python train.py --norm_place="pre" --init="normal" --init_std_qkv=0.0237 --lr_head=0.00517 --warmup_steps=0 --final_lr_fraction=0.0 --doc_mask=true --train_tokens=185000000 --steps=11292
MLP neurons of a small language model. Each row is named by its layer, matrix (up: input weights) and neuron, and shows model dimensions 64-255. Each number is 500 + 50 x the weight over its row's rms, rounded and kept within 0 to 999. Numbers have three digits each.
After each neuron's rows, "fires on" lists the tokens most often at its 100 highest values on Wikipedia text that the model never trained on.

L4.up381:536501523515475485533499526395521505603404402559606561440524460531408480448506494504482471446498584566562571523430501511582434514463496487481501543499491458441617444535408437524541505485469437500544383610478508556445541460475481432479554482499407507503491421439458481524616491492551496517486511471566548518465546561446521503419455455501530434538474484440480498548576486507529462558533486432424562523464514579512503561545496479454496496455525535491623507508439515466465511550523515449490526394557466434443468537558541493477625467469547570546494622595562381448501614446436498445
fires on: "fac", "chn", "sident ", "igh", "ook"

L5.up307:562596565594625499503549473465458492367518509484522375470429564462483472551537548497475516496590515521454564475482515569489514561467551480480464468563465553480454624496473505535420465500552509511510414516484489462523531429614479489378623507557472521564459557482509471492521535392446526453480506559458445503458582482485615543462598451436499476454514588528399502514530472508418480466485618463533530461485495544577502456480446429469504487401519530463532512579500552495513479407483513547494534462500493507521467592467493558490452462515516479374520484479516550497548592497412556531
fires on: "s ", "of", "ers ", "ings ", "its ", "ters "

L2.up762:434498565512420519485372477465520505444436477499578482538444549466495475519553511579466566536447491496481563529513532427545410532467559522549552415603425600497462452537413525446477457425494500467475569485397480542517559503437474489506568527585476508466538378479474520383540626545581492483580433508453509587461448458465579435512480490557427615495493513495463493584538533542552539536496470462528492475505529428510513527545482486525446407508563494451528538485457555498567500388489489494477472505493426565424512509591539543568523483534591473532486543516538502500519524386469571555
fires on: "ah", "dem", "oy", "oh", "hy", "car"

L6.up498:501527499388498535543504407512546433548477424534466483531515443531525561492536450557567416519563440516576526364450491490463480472543559422554530562508463551636452544459553504473476462416542398543493483442528461442525529544502500572467409441464531457473422445506520474436514498547488432515496497502483485501500541504507453507502609499479555502655566546454498450477467556509499412525591594541454516437433533474571543521582470509540473601429502457414481500480560480507394479503480575474502411599581452511486545521497574543462422491417500415510557542482506500478515514542528383455
fires on: "for", "our", "il", "oun", "ear", "ow"

L4.up738:459566493522489499542533443489573503516589481492564501453413453479365449498475456412482512502489454516505522510500515578485524488459490491512471555502518504516566520546440532533424493496486455574422501535537550495485514431467487538412499487489497448559498458445521487538593469470441491534465521381479551443474517472458460525457465527459589609497464468447581529423638440470433515497548434525344496567548496495488535520566385551623549410536580517590525499492433507557492568515464510578520517544503500465431495450530431533536514557507408525429463561473494544477553396483514376558
fires on: "al", ": ", "al ", "tim", "until ", "pres"

L4.up859:500544528492490443504512461466532554479441467527460438482548516454474476520555440508524503531475447377463498521507525434457495447485542325508432577531561547496571644427469624530457592538568460487488551443502595448539584554453544451460424508509503476489487499424496507513486518510545542532506476572574466535490531561399579504511480484499601502493492513488469485481478361446445535448552448525567433480500530433488513493437534546440570601425605533468489420408484592481561478425634482542469593495576449452566543521484497439508533466628574512533516496467510564506545525449462540489
fires on: "b"

L6.up510:580523496580451511518538498497474524451443499479571504547535591457557441552489534460560507539464484513484556474416544526569552531583432436497545496519436666448489508527457525460465449491483588505514463633560524550486472426565363519402591502459554450537482451602434442564532505477485474461532405524583473475496453508517524471539547468532485565543485531543444449490487525459539591425549551413456572481554485464549470425543506483485485420500436535484530486511469506489515520477525475564430471562469378502498419517523441525556477509393632488449506580546474524435419511448460577452
fires on: "s ", "ats ", "es ", "its ", "ins "

L4.up676:471424542528593587507522401500446457529496444529506553505530619519374534496547578478563439468455451440532539439474488450409598452539441441495476439484502460445564520403491514550534473534508562519506509468498411528535575415552529568484453396491475434567605456453553549540528487521513564454461531607520501509430481474473536524560510429452449506572602415501392530473549488478410515529504529476510493498482452491442555478483474460555485555467566530462396508501515482571521578542474480518495517413497454486423460493536461507470461533581436370557472573508489441504467409558461432524
fires on: "er", "gen", "Sal", "val", "z"

L5.up747:528477499557535485528563411460482502359449449581525542493409529407535387448493446526547499489484533491498522520490596513529471509540525583539460544449410600574496513503552520461491590467473486425609513466587514487521474524583489481509573447577489536520440519574538499534479501474435462443495416621536479442529575477539571505542521524496483460585517560460455530474481510440475549506565509473517539470559491551408524474524582508506461489518523540528470503434471526452466442419535484578454450471497456503578449479507456571412521441565523543528550640590497464477557499561571466469
fires on: "s ", "ers ", "ents ", "ams ", "en ", "es "

L5.up408:537502516519515579495516487513490454561415524460441462550554510586460462498548395505535444473599477537429512457541540515494474541430418524525512504470466509536496423517449495532550453479551554587494586512450543522497545603543419523491430492522495505482525426470400518514437521584407488478459501515422527478496494457414515468501453555494608471589508466456625571356592447521470412577511479531482456570557506504521441498534490506526476522535522576491448531468530544543496504521556476541536547560502503478481411461522421447391559446436465449468556546516539498502487429508549479534
fires on: "al", "tim", "um"

L5.up184:635540483407545428576509443451505508472469489480534466622483473534359428505521452541507473445500513642484423423580499527485494509530510556512563477486497478579485578509423487508495496485466515555368409420486482383468508452518408584522494565470426479507560489438469588604532548443466504531513477457434484468543505540452427483490463532423497502473529481460512511455560553522574539531562510524480508489506480607520462514421399461464545471529546419556466549573496477510513592526538521545463592375515492561450453451514522539466502495502472487524560530523551444432646487544486554567
fires on: "as ", "or ", "offic", "oc", "on ", "from "

L11.up24:577446546534464445428446559519627513499444579493501542501348468463481497509511480414537470591532542564505504573525535566488511596496511506511536522492538526437435477521450499527513555521509523560483462517536507495544413455483557464506579566526491553425515519463512489533549484538560489543542460458499441487512485441445437499445576620469477528505557462448403528519433485414490588519450620538451446565577514493477508465414501532532478367470617500519517532476430402511515531554487581499538444616525413560485536418445475479398509467534422603444574510532543496477529480399411495505
fires on: "gr", "Gr", "m", "atr"

L6.up757:473477562425584507573488584450527558494681565496491529485521505477432487479509513444475377489492533431458361516559451578503536511486473497471465597495399501491419423599526523414448564528579538544502511487525478475454366491513532505459555520447598456435522556578540474517605521431539427534483583528533451408427539552547422495559561452479626476526501454539502502514490506485574544528451507495484510582453517506479464487450528488587551563459567483543482588414578385468532451550405486504551488397417544506384515503519498495513523443489511482547517573507444581487506532473509606525
fires on: ", "

L2.up123:542527588409600464487477565494548492559448452516528383485518564454493448487572517494445498497594466496503469477486504454490433470585525385470587492522555503596428500483432466432531411393480571523407452469472390450440550507503538528491431509568429525510549504483509520487482399515545468503491486547487597489514546489441505508544554579431413487517541479562523512525511493551483517590441542507534542410477557467529502409495378562435485505475505514529458541489466387603500535526564530430482525374406573549427425510450518514377526482480500565453566490567570440508540553493451458575
fires on: "or ", "/", "ation "

L4.up750:422502603514556470379446479492405404494435529519495430599540432415498491473576429545542392529530571499582568530581506520537473542558541487496467484561566546520494522574509459454531505581549445454493453475568470541531438502580440492429547457425610447582437550442544606539438539554485455537464506407569441476492433540430518474543509524511484509452443525536493431463488514535515464544492429575516430470514492488453462538470435535534565525549546479417379504520514458425428490526413441524475430548461551542470438518511553456446529599443484488476505573537481517459508441437515456471
fires on: "was ", ", ", "is ", "\n\n"

L11.up383:554490602575496464541485407454491505505427469448496484494427515498435460495516413555543544573417558514542500454446467549518558557572480601555451573444501514424555480483495459493438509481563427461499578523535566536495449489418514517535479517472428507477559461589506485491545494534534491563526546504458552396409487443453394537493404582451494499509423575569410473581577528477542561409514578547462408565589475515461466484464469452526426462560485524572507589454429547495530459455469461465596446534471568519484583438552387447480593557515556570413566456515484529461503473582477480486
fires on: ", ", "m", "gr", "ill", "z"

L10.up805:470597548520556410524444478546532467571439555466529407525519493506493516604440502456565469552474533449445513521415478461415536461521468466355558547513506547491546494512459521445421469548508584476500467581523585485517467540509455476458562530503411499451520539474498510522602617474538473491503553428498431460585489482450528522491508544504478575471585573389450592591523460387460495494498472428537555561493476467557522449390558493500488513471495457563517539462477402506465495490514477465488446590460424580620493558487533605572412418451522532529581491565623569479577520503521435460
fires on: "an ", "an", "att", "u", "anc"

L5.up708:470500498486466495537369514458496458390530493546502568524514535492515535502525482516499580531591546404493460494495496394604458478543476440492583489565523537486551526479460525488519506542501430507468584550440598509523495526490595367566534536467489436501513549493528521421445569540581465473470542466409530511494533615531460505442468504586455491435469573540462470522457512531505412508440517464560380511457462532533538466311530515577493480571477341468511472554448513512534447502478504559521421433552435561468499540569492437536473498569533506489481571524595518422463474456471492505
fires on: "h", "ap", "oh", "al", "ep", "car"

L5.up50:525471501490542521444520432520505548419464475596568453504526563499382541490603493470566659488425446464534533422540427506596521476571416489468565594592507539515588505525486508549534471513457438588525507457498554470450490489515448442458446487488561447615486495515548407480489581539517596534550522551487455498460411507444408447480501480545491521499520454489474565568467514436473674445592540415477546542540494507458493499481580446592527481510490505520510470421399446502503502558536519382529539517451467504463439454501453509436457436533601606499487482520508528487521535528458595497
fires on: "as ", "es ", "s ", "e ", "a ", "ar"

L2.up315:484517523526580475531510479483500438533518462451581506472462479481557479405480502496474489520539562456546525497494495499481529548560491428470506442472514554611514544484444426416504483552522497494482446463556492533483531511450501555489486469558503558551473512478397437394569586417518479560431567542528498513446542544438489671424442487462508516521537604529513462498581507492455466470416577503532588471419416448556395569509508429568464378492481523435500496478504542590492554453562516548601564432498430442567528543489558465506470481469501520527552579554598571498597549471468445559
fires on: "Team ", " ", "= ", "L ", "San ", "on "

L10.up746:502493543529523574533455464508623399500459506531444479416603483413468469486540470494571465417534523493580571533437514547495570531529478511480409563521539547536465514497467607515656558544627456591489426432466541520527433566523472485540425465514540439488540529423475526482556410373466476473470522535485504531480567567468493453526520495454566519468509497565478476468475407474519576522550558495519472503586501494453561493398566426522497445430552486531482477560484496444504514417460514471446495563502415566542558536517559480509497464547576465467447470607589616492592449461493490394
fires on: "b", "el", "| ", "ib", "Cl"

L10.up334:518459496502622559484472417487528515509418418575496549462465513522531435403412554494538508510532497552474501550518517549466588424447393546517468475546503561467404553533475462456470587505537436494423490546578492531548561479507484572386435492551555431503524483459396504473529507466476563527573488378468476534533432533638477517497503599488526561487447578439576450492556494501517502468536479539464560485479522493446517576478482455570488501402582565477569490495513485479395452482508508498552424551586546441467559506526528446517455478397435546461479589481549389512481491509490410530
fires on: "A", "not ", "would ", "to ", "un"

L5.up331:488494517486493579538488462594513515515400446528523482586447495508425540455457459406529507516543565550495615463467480504507486476551539438546527505529454371524495541448458467472528456514614559487480478517463485486470469458556532603530572465516482501531441519517462537465447519563438497491415470467533496494483422406486453565467451439482556522537558566423507527540554574481482458433534615450507579412487427477485514471497451424504459528490569596465508469553551588411562435479503526492477508594520490492510538375465508496474490495432565530448544492469498431449575443530500492391
fires on: "-", "our", "| ", "iev", "ow", "duc"

L2.up294:391502486445578557592566428445555440507459490506537522576463497457421495488505548469471450531479553416433519553522441468573578437510468579483446444482487466481489557525408414505565520556545547479480454508465438478577455449498494461500432487520465459535593502487457496484478598502424459511482435525530488594501481530488513458486569539546471638552548559524419480549630453451500442438567539411435561530546438478506572420489555539377453535643519610527456503470445425433508547528493468589463492493543475468457475517447576482534521451456520492546509506554496546431458471581453527494
fires on: ")", "er", "ersh", "continu", "ever", "Sal"

L6.up637:465474573432490525441432495507564483460595572471508488473585471508461532510481574456531480553522531514474464463556460547414449479482386432504500532540500488526530448518489548520411484499504462568489505559478426465544458418645449550527492486501537561554564527549487490457625515444512490542512519543441504501474588461454439462556554511522548496591577481435511471509439512483553439519517512448499501573462567489469552466535529657584565415525442497445457479443566459498475478552543392501490468459473566564402501561396394551499507454484552363520515480426452431492516509570540594545
fires on: ", ", "ex"

L10.up118:484489566485464507517542603526524575412508521515431550460579550464525461472428544483481540482555488499473483474451535488497576472490488465409426567415447508467505566513515489440468415584535555500530504520395445434519602567606521488476524509500430480408513518419490529507566479469463489427436502414424602487448514526503450546505557466578586591496519421494447550491544495515484466498527597565525510560532430505452419550493479464434552509543500468456608462441554502508510478558525516464498490522423527370594508496542423513488474551426319530511485445487538550444575504458451445441
fires on: "Mich", "p", "ic", "us", "ov", "ot"

L8.up812:470510474559420492543549509489542595591511516552528515458492485453542460534481543462492477530560525513438455502550455463386516500487500493529465617453393457526441563473470468540594526503456453456463445537485444497551452503542515520505504549500434503491499493533647479403560476575531542477350577478521548453505488439525467492474473532584547506492501544474567448522514476508566459418537496568475535573521434536486439485373480491480500468525611527407600477519541504416520544507437601433443564541549554549574509550543474513509481488409423578554449504467473437526510506464521521552
fires on: "ic", "and ", "i", "p", "E"

L11.up261:578518551462534466536549475470605492627431496487490465469551506419470500512437556473535494424457423508518574532543444467534511430678469475521433452464561470517584477462434572492512464478480583529410445556563526542585579448586500450456503450528562586516423576462557412440571509488607484410466519516506450452521514518452476550492479508486504519485596466501505492461547528512480598585496574445473515503567439485466466480452560569508434534505472499561530524535496476611419567498454584515526431519428537497590478560504529532547445476432475432517515536488523423506454504526532531506
fires on: "C", "B", "an", "an ", "also"